python train.py --num_hidden_layers=14 --hidden_size=384 --head_dim=128 --intermediate_size=1024 --hidden_act="swiglu" --norm_eps=1e-06 --rope_theta=10000.0 --rope_fraction=1.0 --qk_norm=true --beta2=0.99 --weight_decay=0.16 --decay_fraction=0.674 --batch_tokens=131072 --doc_mask=true
MLP neurons of a small language model. Each row is named by its layer, matrix (gate and up: input weights) and neuron, and shows model dimensions 16-143. Each number is 128 + 24 x the weight over its row's rms, rounded and kept within 0 to 255. Numbers have three digits each. A neuron's up and down rows have the sign that makes its largest values positive.
Before each neuron's rows, "fires after" lists the tokens most often just before its 100 highest values on Wikipedia text that the model never trained on.

fires after: " the", "|", " a", ";", " The", "The"
L6.gate272:117155168138122129131132148135101124132142152174140112123121134111131124126144126114078160158149132136142086128124157123131110151145121163091139156095132146157127131164125166094135114131143069104111090144089065105137136116127143118091119170097094089099104149168156151071101105182126134158092113148072136131107160132104140115146132131132133097166145129146113147109135097152118131098114
L6.up272:134179157152121126116100178167141144127146135146143121128144118148169107149126158109162097136120087166106066114114152114108156118128101093148090096161123101122167148147140101115151114132137100136095121154168103125093083142108152123140125104122079168162147180116115117125133127158142105139161119124095132119115147127137160099160063150167107129124119128133147132142136112129126137143123

fires after: " |"
L4.gate261:099122115098117128113138177177118154105200172135121118132113136101121204127162161079106129158131109113127118109195127105112109124123128103117134088147081153070105138148148151138093127119130113141128130135107145092156124110133127121078144104085070130112105129161147120138130130132080078135136152150120148095139141134125135113137092120106143145110126109111070164124112126098139140168116
L4.up261:097124117097129167115129172127087148092155161127126130163100147127093167109171118120100098146123090142130095149154114124126121150149135075161142090136114167088108162152125148160099149138125116095095142126108162129121135135137110155082128112122095154136128132146137093149120100117079075115148094139148117121177146124146089120122121172152127136100098117135085171149106132084142153174157

fires after: ",", " km", ".", " |", "km", "Population"
L4.gate935:120123098122113145095100138135146163156130107128128144126170064125149160151140193110105115127148111119116136130134145106147125127106138138147136076142126093088127121114134119104141124129130143130155125102149077092135144127104130100127116090112157132120126120149140141145174118147128113103151160133132074115128136162117159120148164128103120097124119131133126123141144118115088107107104
L4.up935:113116127163146142089115092142119150149123111125124154119145114155107115122141158159103092105087141132144172136132123128128137170132091118143111101108112102124150094136135117106137143121139136140129124124151114121108104147139120176101144109128152111105162124123147139167163097107092118101109143081124098142143072155139129114118157167092119136091141092149176165125115129147127085129129

fires after: "\n", " |", "|"
L6.gate43:138131139117097133133123125134121136109151150144152133093127092108109189107126103177130145170132116127112141127149132104159085106141129131099119106132129123107119117117111110138113144134175145157157169140084127138209131131130151146131145130095108129129108145161158163117138105180150129102138135137103135076141118152134173087171058108106117131132119141169087102149108116143131123118138
L6.up43:134081153121143130158118100149129143109149154150175101112110089090119159109106071146104160133088089109114126094115088082122125149132109119113158124104101095135101114143105105182122125126148099126109148137100115117183165139138144131145114107133120155154164161133136152099159093145166112104128132100123110101152141098144149078141112124093130149144101130112112104158112128185152155124152

fires after: "\n", "-", "/"
L6.gate317:118128112159084129113134105160113122126102111129126126070121130114101195108161129112127148155111105113116107152182097144156095113144139133134178097115104158105128125133126116123130099105130117160138118147059124105164092107128170116108123123088101158098096162158125137129100099206109160127105112140080148127171145128135160091146120135105118147137161158133086107092119129142116125132061
L6.up317:153154154102125122141103110123108101126128127112146107114097120172138113089106096115152096151098125133118102136124177109118153106166135137116109109120103107113154146135143118128132114095104122144085097132158149131119093093104166089116110103145138128109144177109141179095066112175138107155097144151121155111139108122157159104123153124128123127097166079116125132119151158107160121123100

fires after: " |", " mi", " in", " ft"
L2.gate475:106150104146062104081124112196124151107141194132102176117133107110131147148147125122163111108135124109126173154145094155119090138124184157132181104122118129128143128109156133091090132139139151124142137111072137111129117161118084116122121137103141180139127100136138109153142128115078147123087128135095108153138108145117102123137095157140124149176133140136100170139109124135133096154110
L2.up475:134168119137106125144105180164137123163123127183097141157145100088119110111127142126139125122167114117114093122134113124128150135142137141108093090165134128135135159152163111085115164120133158114133154121090146123107101126126134125145159123127136145167126086112168101126153146081124111118181166094148113132070136131134138104137099139151118146179122102121134180151183095108146105109119

fires after: " |"
L4.gate753:159148139108134083122124156162171119142126165135117134155120060158142147102116124117133134131124117103115153134164068144103113121093146142138127094146131106128132131165112121142115072140148140135096116099082125105138123136116124108109167120111106143089129141132168104149154115141145117179109160126132100128148149188111156117219120121129099143114104128170144138128113151109191118142146
L4.up753:100161079153139132105139091147139168125141112120092175126113102200080119143138121131135157151098056159135126123129120124091137119166125129199170096161120135107135135164059127138103144139115154162094103094112130130115127149129104178114146112129124121116134174119130061133126110147060104124136150111113125163116154152120154117133103150097094138136090102142141133129093097086114104099164

fires after: "\n", "==", "|", ".", "===", "-"
L5.gate986:082112128121113087116154092119111099088118131158123131089144099136120151105150128141144131166091106105099115128131112120134066103137154140120140155091161132141110145125134113132136129161164124176101176157142123115168113130134127140099084135083136092111102132186097144114136112163152123128118071143135137141160152133172127122148115140074132081158120130169111095146138111109149107121133
L5.up986:114132108093132071129129102103108084124154123179156136100153132148067123117185124140177126164103144090119128137101082135121102119112138144121146177086127138156115104094130105140112149111155114127096141145113109116153074138131136144134103118102113104130126159140126122125112120094140104095132120142146134143150124142131110122165105137093138107166154128182148084154138132127133084120139

fires after: " |"
L2.gate788:113157132147085154098136123180136087140112175125124166142119096134129214143125120104116109152134104081132171159183077141154099110106131145133141101124101118158145124116118137132130111126126147145119130167082149109119127110117127152112200112059120134105087118119138156135140089139084125148123103114142130093134095126120136119159174158132132146133157126146092160131098111126147120105099
L2.up788:097141147099141116134124105120078115152157111139082121159109137133136126093138130145106142162171106156149154135168084168118107158134103105153134096163122145128126132145115140154149106083120137125074147145101131112136115098150088133104182118124122166116155155117170120147178140112114112099154075076138129142145110152142110098150146144133113146127136118120130130140119096097173128080110

fires after: "|", " the", " |", " ("
L6.gate490:164121116154120172132144129155146150111099155138137157105167100130115165142124144114095124159095104115079156141180105113165118101110141111154123098146159135136134153155124134151091163166145105170088139110113141064136118112106133130108101124091137133164103155126153137146121156160127117133142096115065131101143116098140149096182088149143120126115110158162092133140124110124079136148126
L6.up490:145163171162127122122120117084121162118127126110145129124143111125065144116131095104135135128118096193117127125133104101127123097137152123125120125092145103142101165127053130162139117130140116181114130161154121141186168135119133151120165107112130140139151108157140137135109149149098129133160101125133155167217172131137148087080117184105103098158088136113134115127133129137154128154145

fires after: "-", "|", " |", "\n", " •", "Dem"
L6.gate775:129162067122106172126126152133114130142097130128144122076129102101169167145156163145099140137120112146100164154130125117133100133093142124130100109120087136120116120127131110125160118137137086151114123105137107125126106134084151108092123128109122154126086125108174113122135075137134126145160144130141111101104169119138119149134116125118184161095111163137095144150170133152114126106092
L6.up775:205093146117146118161061108132144111113141114087124143137114116123121152110101107140123084131119101124130139144114106116156096110106143121142178133156171130121129162122161173141100167132123102141118102142107145138144146122095126102128147110128117109117126119103160108125159114120095149126124145180145113116113095123124126084168110123102104130175091097134139108162097112155139122137162

fires after: "\n", " 0", " 1"
L6.gate73:127136085148092095106146147139091129138107157135143157104118127100150177139133127098125116164116090109139135122184120128098104114119206115107142097124112125130121131140122135107121098156119126124152134126112071104121117095115139117026120148102120117094098114185128126105145127168102149132116091117091120133126110120120171083118178179130150148133126148137120156113129098111170102126084
L6.up73:140168141120116129161136079122126140112115173118125128123122094135152168127138102113122149122064138145107121118190106112179146137131152137126133137104126103121123150168164134112125109079127100148157108137146107128095106142138126094122125118131123095119106157123162126131126108153135147172074120134097173119141104117122162093137141136117129156100133139126109111103113115111084143132094

fires after: " |"
L2.gate912:130157122135081117105118157177104133136114166162108171112122112119098178157141123097093123147143161101130191100164084125118135118120181144137145105127084133186088144107122132124152134140134134142119133134103102077113110128123133149119167119085119143105119144096157118148125110111093141144136120126162111121119105146129127077172176190161118103120144131140117166144108129118148094116102
L2.up912:131156138122141126164092148157102144164155143145095143161068126105145143156137152092086135146154129134152148168201098138114144138149124104161138105142097138182105145138124140170166114108112129130093134139106091088149111124136106125117141102120116124103140150089171128139137152089092119119121122131164117129141129168144148088146144142135108156112132128148113162129098129103165100120116

fires after: "|", " |", "\n"
L9.gate119:125140086118089126095129123102152095106124139149105117112126051105133194128134087098136151143116149131125121135168112160167124142130155184126125072155106146137115119107109125149133161168135126150105143104144111122155085097115116135136172148117124117087142153137157098160068115149137151185142092158112124137120116136141121127168084135119113114085138120161122105144141138128167131106152
L9.up119:147132135125120129114118117063090122120133119119153080126167178127131114158150112120100163138078126117117134158151145133151120108140091143120104114140102150114125147112126129073105110154113173122128147168150127136124157119127139133104134096124122119104152078171105150153092145129158148125135163111162104102130122121124099077165128133136145140111157147111146154165175150101145103119126

fires after: " |"
L2.gate666:137145144151080157096128145156112144133121168146126159180131123140093203123107133122092125168141122070113178117191073132138115087096154147128133112134103139164138119124129137128136124151124156166146117138109131086142124151119097151110201106054126117103097088135135147126135094150121117166143111171140146103083130120119117098149115167117153128124151153129086106153123159136151083100090
L2.up666:111110146123124137128149115105099168152187123139106152167140126151072126110123164173082144146154156130141148169153067130126133080119097095123126156144136148125176124141147113128153114081110132159139152169117108113170099160160075170122138101108092131109125105147127201130132121105137129120154101123136145136114102128129111112117125167129134169103119125085150101170149179105157118100134

fires after: "\n", ".", "|", "==", ":", "-"
L5.gate316:119130139127117132108148105142139128117115159157089133096139122126114150136149141110094174179125127131112121140144112108095112088111187137135163148098108138094117116136149166117133149140156135202134103130135129096218088114103123133090128128084128129100104120148137123134120140152124104102120111130087118120118124137139171121147092134120145086126090115131103087099118125150122129094096
L5.up316:117124132160157137128123116121143145114121133160105137088175127112111116119164078095143140140099141117095111141082120149084128073142164145179131149084098116099093144139144150123130140123149110180106138111132127124135096167105156124095154103122135162135147123098129122164068156126132098084092115110110075151107165165165137111135152110130166134116119114133146109137141158136149085092151

fires after: ",", "|", "born", " |", "–", ";"
L4.gate634:116095106163143141126115168165120163112142128149107139145119129168144154140174126091107126136101057114127109119120124120126106103113122096132128080124120141129100164130103119124125207168134127116107114103126180095161100118118133129126138130110107124073115125169090156126107149164101141147131127135118098119116149148113116109149090134112084082172077136128125137130168126070126129074116
L4.up634:136112147150146130160113102105147105154070116092123160151123137137116114143084112122121142091098111103123128148124106138166160077124118115176161135117124110154128138106116115143120144123174129115144082104141086186129149176121121161151128155128134139161137143130100125133127125126157107091128153137151155180146138125142115123121112152123137155126140142122154119130159149136145125131163

fires after: "|", " Total"
L5.gate553:170127163115118170107121133102089133143116134121124110117150106128160144148132102091141122162138114138112123119129079147165101161083164104092114179121128122100129116111123159133142085187131103133134128124143142123149101119121143125089119167066134128071093143211143105139114098123145147149100140109087111162115138146157085163162155143120133098101080142150095151129130119136133113103121
L5.up553:114142159128126138098097138105148112126132119097141097134121105118125138127121091137194127137095140112115045156110111146175121099124107104101135136124169096181122114089107131111155126168151131110156127108102098143120061153109169100150149185141160149125115142100065133132120097114123118162110177117132126158168145154125124120141127126171106096119120149140132177093171153137152117153125

fires after: "\n", ".", " \"", " (", "—"
L5.gate964:137129117130122138102128136138121167108128175113126132090142072160117163157156127140144135167087144142133147124128108061110096169144155132129169128109134117071138127113135095142112137144126174165146110103122144131171104122108118108097096116111150135127132128127138102143125111149116104157130175097166105159139117113106139119164140131099156078116106113125120070109112120141094104150114
L5.up964:148069156161138175109130114100088141133100155142104171134152129100121134131133107109100114148113118134114160182133105134151112147154150094157125148157127153127135097131141123123126132132144080121087116128096111107081144116123136127099140078113138113145135136144148130165140145147135095137114112107121134092136102093151111143125168142104152112094133140135127125112109151163136119120137

fires after: ",", " New", " North"
L4.gate529:109147123141089114096114151127171131119153152149112129130118123141121141171119133092136105141130112140121166117090104141104101153097153135103101095166122099083152107126130097123116194126171160096134117144124098106129128130082142143146110124103102168127128125145161122133165094124100126102137157118122078118090122133111103149153115120115165106125139157157118147134170126093107143078108
L4.up529:090120133181142084118115131127142126116185122140120157124137096152136102168122120090120089102089121080136118122117103138095147150145130121139172097114132106182110157110121109115097112155152124103063112122134077144120138115104099093121101138127141173132153124129105101166150062126132117128143150090131131168194166144125119138108083143108101142142172092124150139129114080107103106123154

fires after: "\n", "-", "|", " 0"
L7.gate947:206132150147125133093101141168132133104127120118143137085148151140154136093137120149141153143115149121152151120129115146165087142162169124110149114111126140083110129125101121104105086134117128124123113101079136139158118131090111102122134125109146135052129149114102117136123131164096123142122184119137114125133097141118146115130138120099160097137148127111123123115110138136119127094094
L7.up947:123127141128134083126111161180108112126089098142104174132130096179139141150147126122165088110106135136118151164121134123135126133143168146062103134129165140124169157166129088103146124140149162102131107133136110177136138128116152089169134152128144093123136154110101137148103121156127129144129108141074161135143085125137143082132147197121134126144105147128121168130122115166147107100126

fires after: " |", " ft", "°"
L5.gate163:128162101157089143124150152204127159099124182150077152120142122121124154135131131118111134147149107110144109133140123142095100149094128095109172135128126169093117123152126136137132135122120132122111132134111163097129116146137118136121149109101142111086100082140142082133131148151086112099146115125102133153109103130080137152162106136120147125150138131157117182130098109124079140129086
L5.up163:119164096139126135153132193172108129123118157161092124149096128140091088112108111102135119083144127156157118155114130158114150174116093108144164143115133182133140105122127158140152107100119101117129158150115129114109104125146108148167170095159134111096160115096134116146121140100106096111107150138131155181123109122129120125143128171140127173141117098144169209166099130109123142144128

fires after: " |", "|", ";", "–"
L5.gate601:107109142157110102145128161151077178134159177150114112124125131126138162159142133122069134166153135134120136121153103101102101142093116102064133147155132151100153153144176119146129130155118121170143142113133142091143161105125136111120097100118102114106128144165114139118146131115133128166133116176055148124085106145097112128182139147120117133100103112141105138131126122133114136127120
L5.up601:077165123153125085089151157130116151096138165125138103141132147119088148127158132126104094145129103115116108115160128093132151115144095108123153120137159131120091169149194121104135129141121106139094139123151150136101136110144140164117112153126086123148119138124120136118103190106130166145124067182118097108124137119121150065144089128126105095108107114137091136129144167124120122179145

fires after: ","
L6.gate675:111118156114109125130131125164184114185119096153117133138161132150176146201123161163095095130130132122111097140134108106101132159114140143104100105105078110104111086153154099118098146116146118148165121152128101116154115139100170163133123143119191154114131113123154119114153090144143087097162123113134115118122116136080168139129128137114123149152159156182100125108131094161109129161088
L6.up675:127210112129116099144147153116144115116178172158087120137102099163100127151109140118150095132064148130113122110111132112119142170140106126115137126145128097120110158110111117125137159134140120152154108107163129114059133113120120140136150140118080146119130194167169117128122097180116116145110171116117165113156135134142141064151126071140133133108133112140106159143085121140063104113128

fires after: "\n", "-", "%"
L6.gate347:155131120121105130122106130157130169110099155115156197079120098099103196150116109145149139135121102097118144127144124105154088110123206120107147117129116131117113136123128117120116131151123118157134118111128113119155112161107108112103116113096143124127088110155125129112150078198124118134110125156122116143186133106129143128123143150105136103120150140156134105125100103120140101125097
L6.up347:166147130112118106137105116132151128123089131112172178116080151126116120094147106166145149098110119117131123116106135114154122128159153116135129091131078106116155122112141113113135094108088156136139137135108148143098103153142116101086108101153115123132139084123160140121159082186173102132098122135168129151179099077118151171115137153118138161110163119098135160140134095105189092135088

fires after: "°", " /", " Gold", "N", "|", " Silver"
L5.gate149:153124132105090120103137119171115095116116159151135128096114060121141133133126150138145142160108104137126175131159099072139068124111169152105125181131102119115123071151118133138149125133139152139162095107119156105178145151128125090128150149095166139103125097162132105150141148137072116120147147132100146139126091155099100160163133097087154109139126110141116174122121116113150132113065
L5.up149:125119099107128126142124131152109083140129123126163109122113107137127097077118135104143152137069152185150131166121070111119091145128132137110112166129137126123095072118070126148164108128122106087128111119084141101121114142147101100127170144133149147095166138088146109141136131109106086119148139110143131152137109145124075165146152125116121162123103116111139193138148099113182117106121

fires after: " |", "|", "\n", ".", " York"
L6.gate804:153074130141129172119121118151116132141094111122118116083159099133160160095127139124150150157134125133101107150115104113138095120107151138101172101134124142087131115170131147137135097129128141123119114122098176107160166088118171089114100160082141150114116130141099145121153108129096155142115129135096157124140108089084165099142135108137083135171066162145093108098143110154130146129123
L6.up804:106107157113111138158123098133129117147112133127121114111128093131098163130131105143155116155109113141070084172134103104128144084151132105122158094167134090095149106138156113163121099122133141127116122137115119089131131121114181113128099108109093149139146128144143123129137119162178100123142168136104127121139143109141137131163088107147090160140134123112093116122116152122138153169109

fires after: " |", "\n", "."
L7.gate296:182148169141110106141164098184148140101130165133139123116106049106141175125157152133122129164105156129156144140167119151111133122115142127112139121126141159096100112135089154132102123147115137141142140116116108098146129132138083129123116102090126156084108160124146085195170128183090139134121150114102153144115105115160161137146136118128119127153149128134127133091095103103117128141098
L7.up296:197145167130088111155170064149136138102102134140137114096133088105133158098124113143135122123086173129144144141136141132113159143150101084140133127094144138138080097140114140114089105145117094138147131130139108126158104132147108143119121111120128145139141149100157135169151107180142144146104150113128146129156098081184176138109147139097101165138130126102153121118133098142137133127123

fires after: " 0", " ", " |"
L2.gate875:119127123119113151112123182163111107169095152153150131144142092147127148115100126158128134144122136100113147146187082161158105107098181142111137122108112131133084111132119138126152082152112126121144113166104132074108129124129124128128184098112133166115137096167094130136146129098114107170131144106176134113112111125130115109129147140091145127131152162137090100119141129118168107094080
L2.up875:104106106087146163171121140131093126154091116153149129099150122132125114113094123148139133124104142131130183158121093136140124118141155137110100153121127121131136099148157121123153102109119124111153145138126108125135143112145108157146155071143129135125175090144109162130151132080143101140143166108160150123128058102120131125129147152109128151107106138117148107131163145127161141094103

fires after: "-", " (", "/", "\n", "U"
L5.gate404:159131101122125126115110117112148129126149134124104116114145158130094160118159111079133098123097096093125130128147122060090102107132140162112127096122142129079136092164165157143121139131145110146150134150147121109145118148107139110100138089097093126111102104177157144131103165155148138120148169150143077109153161113147107096137140098059187113139089105116102105135116123151144136071122
L5.up404:143119167147157109144110081089122120098117116142123184124144119096156147123142116132117100145132124182111152144131127116135126130111176107153148155118136106139088128122124155133118125113187127133107108132119122109139167152116094106101144079119106097132130167116179118124120128163129106106101137160165093128107142148104138123151096082102150158116112116142101113156113124174127132135098

fires after: " |", " —"
L4.gate614:130146132098097088117107127145112099138134190181091158121161100103141142150129121119133113133112105086121182147136131138137128141067140110110135064142113134130154096144138092119125113122116145140121140144115147063160124141111178113136115112102138116134133143120173134134122137140089166102102136125081079100137162135117193106164128106142095159128123123162117143129125162129104136084121
L4.up614:112137153135117158126119101148126130141119149119098130089103086146086135140083127124179149174118110141119119158132125117127124128109102117121134103156110130127112136096116163160141100148115118158131076079144135124125185152152091144123116132113107162133126153124118095156190094139113100082155096133153138156158154152121186052145171158039124122155114141157133143129134154091146128148134

fires after: " |", "\n"
L7.gate570:131082106122094162135127136123131158130137137149105171088154089138094166164188109128153102170128103130096143205118112142148131114093160089131153112131108155076135115099120140114112135133146132151125132102120138124154116110100154153129111142106103144142083113138145132179163120169146116107114143117146124141132130120146156115156127119136118135159136134160084159140123111144138165129139
L7.up570:146118117125088138112139121100129119140116175148112121082131097124111171162142130110133143135128116147111152206151140119143143137108118113119168104102110129077172110111142137162116072123117141142131135125126107122178143103127162188121130126116108194137122088135140158173113122168161132064133157147130131130163148109149162117146163124114108169127130122123076124102128071113147155160121

fires after: " |", " with"
L6.gate283:153154123138097120107147139109141151123118160160142154104152083085114190118127144118131109138092134117131164129158145130172104079123153113119142094140130138096156127130106143117109117118119105153121107143089090106140123135107116151094131125085128134136071153140150138133087104178113179133148136131100145123159128147137142083196125149117104138113126138119089130147140111134103109146098
L6.up283:149162124149115127149162126081125123116129157159111110137141116096117141122116141138098096102099156168116128145137148131153160108139104136125095096117147088111166132120103130128117094085111091160124112141132118085123158119131115148127117098144105172171146166129163156142123116184145151152151128122160148121133100149139166107164176142130113159130127102102150153138168119098113124138100

fires after: ")", "|", "\n", "%", "-"
L6.gate591:147148112152107177135135120135119143123109149157125157092140079096125178123134114132103138123122104131117104169156128109174120126145142145104089151129120121125120101128143128123113121166146126140102140119115113139140094123114191171120111115076101149119104140191159128159114091144145149132139121133120115156158157144157132133146144155098095132115134124141089121138157095138119123110094
L6.up591:169156104132167141166077123128106100124119119147174105133124143102227114167136107139092105118120147148131118122151137100129123145129151131101120124142075149119122144132119117122172149120116175127097124148118135157103110131113149117135158104130095105119122104137140140160100081117180163145132110151098111137174133102104104115132125128112127129111129139141085130150160118136119110089114

fires after: " |", ":", ","
L4.gate214:123160129131117117123120135206144103123117137119125178131128116139198156179135181108130114140126112128110162096125128107094104136134130158114098075100149136120138129138152146090115175126147156102128135139156119129133160142088132118125129122082181142119116138139155130150140129147127139105144133093157114140125166133114131118142126133116149119147154129139092132147134113142100094139109
L4.up214:115128062122139136129130118172169151138111126153090146119149130147161140150149144103150131116116096141131104084121135109138139080120153119128120139109141112071126133157164140136137132170110105128115128123189109149115142163135126090128093112124155161140137144135153108145131148130095143165161183091132119140153186144163128131127139117136147160128096109090096128166126108151102122153136

fires after: " |", " 7"
L4.gate264:122168101118100094128146109180141116128155151121129156136154063127127123154115121118158132149131132131092168119154096116137125105075181137155137126127149130116126125145122110131114133150141176113111139127100127086102125134097127147124113129106123091149150144111124121115115100135142136103107081097115104144145106116114177119164170173125147125130092162160128143146138118101171114134116
L4.up264:087142107117120152114122120160125147112140169154099157131121100145105124137078128129153131178127091132113162141165116156105115138127136123106159086180118105153171094109119129106138148123136127129117131099096138080107148148123126143121097095124105146123135154144160110160165109133116099083132125127141137131129133139100181092164116124109133145134122123141119129117129170102130161117150

fires after: "|", "\n", " Total", " the"
L7.gate537:160120137137101149100156097133071116133138171147095099091079062121118172147164145136154117147097130122149116150127084139125092113138130117137151144129142112132078114097102153168124107151116118132123120112133090135145125125106144120134098161072167168108091205138141135150104074129130123138132086124114143125162151147169151133135118144115120120148124157148119119107100107103106142130141
L7.up537:138172126124144147104120122126071123108123120134138122136096115131113146106129109106159124146070139146131128139142064139153054113102123122131115150097107160173098088133079146156181123164149099153146137125141109133168104140115145114107125139094175130136123127148161106135083078123148122138123146109110158134171164173151126099124090111087106131133097147106134147171132126113123139123178

fires after: "\n", " |"
L6.gate203:147138125115083134128131135154122142114134132142135145109147092112096164119142143138158087154121102122134170124211132101159124103082131122117149119110140116117112117127143145155146124111139120120142128112105122118119123145094143126079097134087123088129089147147139100124127106168092111134101121138143112128144169082133167101151101188115141141138142153137081131104112122127134147134101
L6.up203:175142143089133089166126116123119119137104158151123092121143141120105123120139110155138100124111116170096145099178153105128170127117151125119127093099139103118120150149158136166125112104112091114111146107154136121125111124153153121134083114143095115163155153105163119113121135153142124150083099142136139146135140115154163081132143175109136161112119109108100141117151127135135130155162

fires after: "\n", " \"", ".", " (", "==", "-"
L7.gate782:121143119183106134136164124117119159132137136156119198105092135146146141126158138170161131147156145119100158171113125135152077117188132116143124133131094140115134153097126107139076130129135136146095134093121142108107130192132116134118098086099157131137108123137130098128130136148126142151149161145128130144084099119120122066124142130127085127082151112138111079147109122137117114130103
L7.up782:145156133145132082153159129147138207175081130147135172093145095156129131121156122120163136128177131161147137115126098097128111137153175122112143122132079158116126179136126085112108129101120118132081107114140083119101133096127111116115127094112139102088126123080139137116132128147092092172108128150161152141107095129135151050173129147099153117118122118119116119149133104147139116136171

fires after: " |", ";"
L6.gate432:168121086132106183142138131177170148164127159144118177110122113104178143127149148104118112129153130123120168112134100109138070134101117105064125093142121150097151104146127131140094134112098125153145123172122192096135136121130127141145145105116112086132104137153145155116138128138154151108133128143112186106113129105073106118120118148120107102158137143110076112130158146153144117145074
L6.up432:126152090121137140102142143177105124093147154109108142115089118073135138107144122074166109128129135167180136141142151141137130169149130096139130118116117123107123138095079137125154160093101119131145129120141156098131097137132092144119156154130117066103124149121156142156128128128118120135103114075121117140169106128144092147125127146108120114132164107115142156126139145079112127105085

fires after: "|", "\n", " |", ".", " -", "-"
L7.gate666:161142126170148124126115093131090137130129157115134172094136132141158131098161097125141135154101132114088144096137102167174085096131164131162173095111103122091122158164152126097156141131152123161101135172095187154149160136089139117109119126094120120122107188125124140114114107169113148178120127120085158126163108115156154126146145139114125138132102140163118071126107093115104128131147
L7.up666:113180164143137094138119088133103134141129138133152171119087140167174142114147096158125155136119138133110201118142109173094073118145159119172152091125107145115119194159148142111168125093109138130099137152125154141112167109128122117094113111121093113136118159104147146150169099116106135156129111176119149113136092159157143120129109147117136134155102114127121090160130108112097159122124

fires after: "==", " ==", " ==="
L2.gate779:133092125132102134134139080139189132154106150122134134135127086089118185097113100121126141117125105112106163110096118103118087112107150141131143119128127119121135087134129128130115121179117143150113118131099159116145124128119078152119166125086130114103126086128103131126125102186108137090149111154128145127163106126118174097136114157104147097132107130137110105133071145133138121122113
L2.up779:117074103162141165106132099102141119095133126139134121107162103147096145085158091105144193133110112156110119128106163143094141102149116117159099105103156169098083157164072181112083085169081146174101122120155140163162109147152097141093145109137132098112112095155101091152132117167152173103161084111143147143157155129154127122131083109114138099123128085141132114150083133105161084095117

fires after: " |", " Labour", " requ"
L2.gate150:148128148168098129107135146142160116142092153151157150152109094115119178140125092120120097168144108084124127132180105130137072152105155146115099093132082152157123118100120133160122150145146134151143107132090165097101147121092099131100176106075132129122089104142141124134146095139076134130128124145177135090080116136137137099123103151092143111147142138162102135141120141114132112104092
L2.up150:131140089122114130116180117131119116169134134130105154140129152153091124120149139136113157114112190141116133094139153172114127119145144117106132147113095122183150109124128125107121149146102122127124149169172126125160077115129124137122105116125141143144114123153148141125127107135141084144134115134138118136107144120144099163160173151189082107112160139138073113125127152126146111102125

fires after: " =", "\n", "=="
L5.gate8:123095111152104089111149149143118124129125143128118152082126083137143165125142138132105144149103121105137124151142093141157106117092173119129138140129084163149133114126118119109120140134123135163125155057126117105153121138097167087096091138094171135088083130160149112133110115178142105126137123141097112148129153133139151163160169133090122120118136121211134118128104154149142136090079
L5.up8:103098152120144085183140149080126090169096128111154128102124122159104133126133128105125159153101120136116148156087098082117104096154152114154115090119155188089134117150145155174072129147151123151110114109102118163144134128134154113110118126110151141134125129184087106123121131155135112068143110140157144121114129124181115127118131100105109135142111116099108125170107126155182134079139

fires after: "\n", "|", "-"
L6.gate850:132110153142133130130163122140129121124077137096103145106153097117139223148141127119129122190107119136148118132158102120135110130126144135098141109119151118098110113121098091141149157131125141144119131128104176080155117119116110130112148127092116131119096113145100141156139115161140118097118113117102120158175124096095137126160139141113128129125121140139116106123115127129097106131105
L6.up850:116111155111096131134147129119137072087100115140138107133147116096138142125129092139133130144097129143146116122110133131143144116150122118144132099096130088126141134152104098163128109114117143096113128153130126097180095104142138136137121131136106150153141099119113146147147105152182140118119145109130135165190155083118147141147135158089142184144125135119120134135133114115125132141105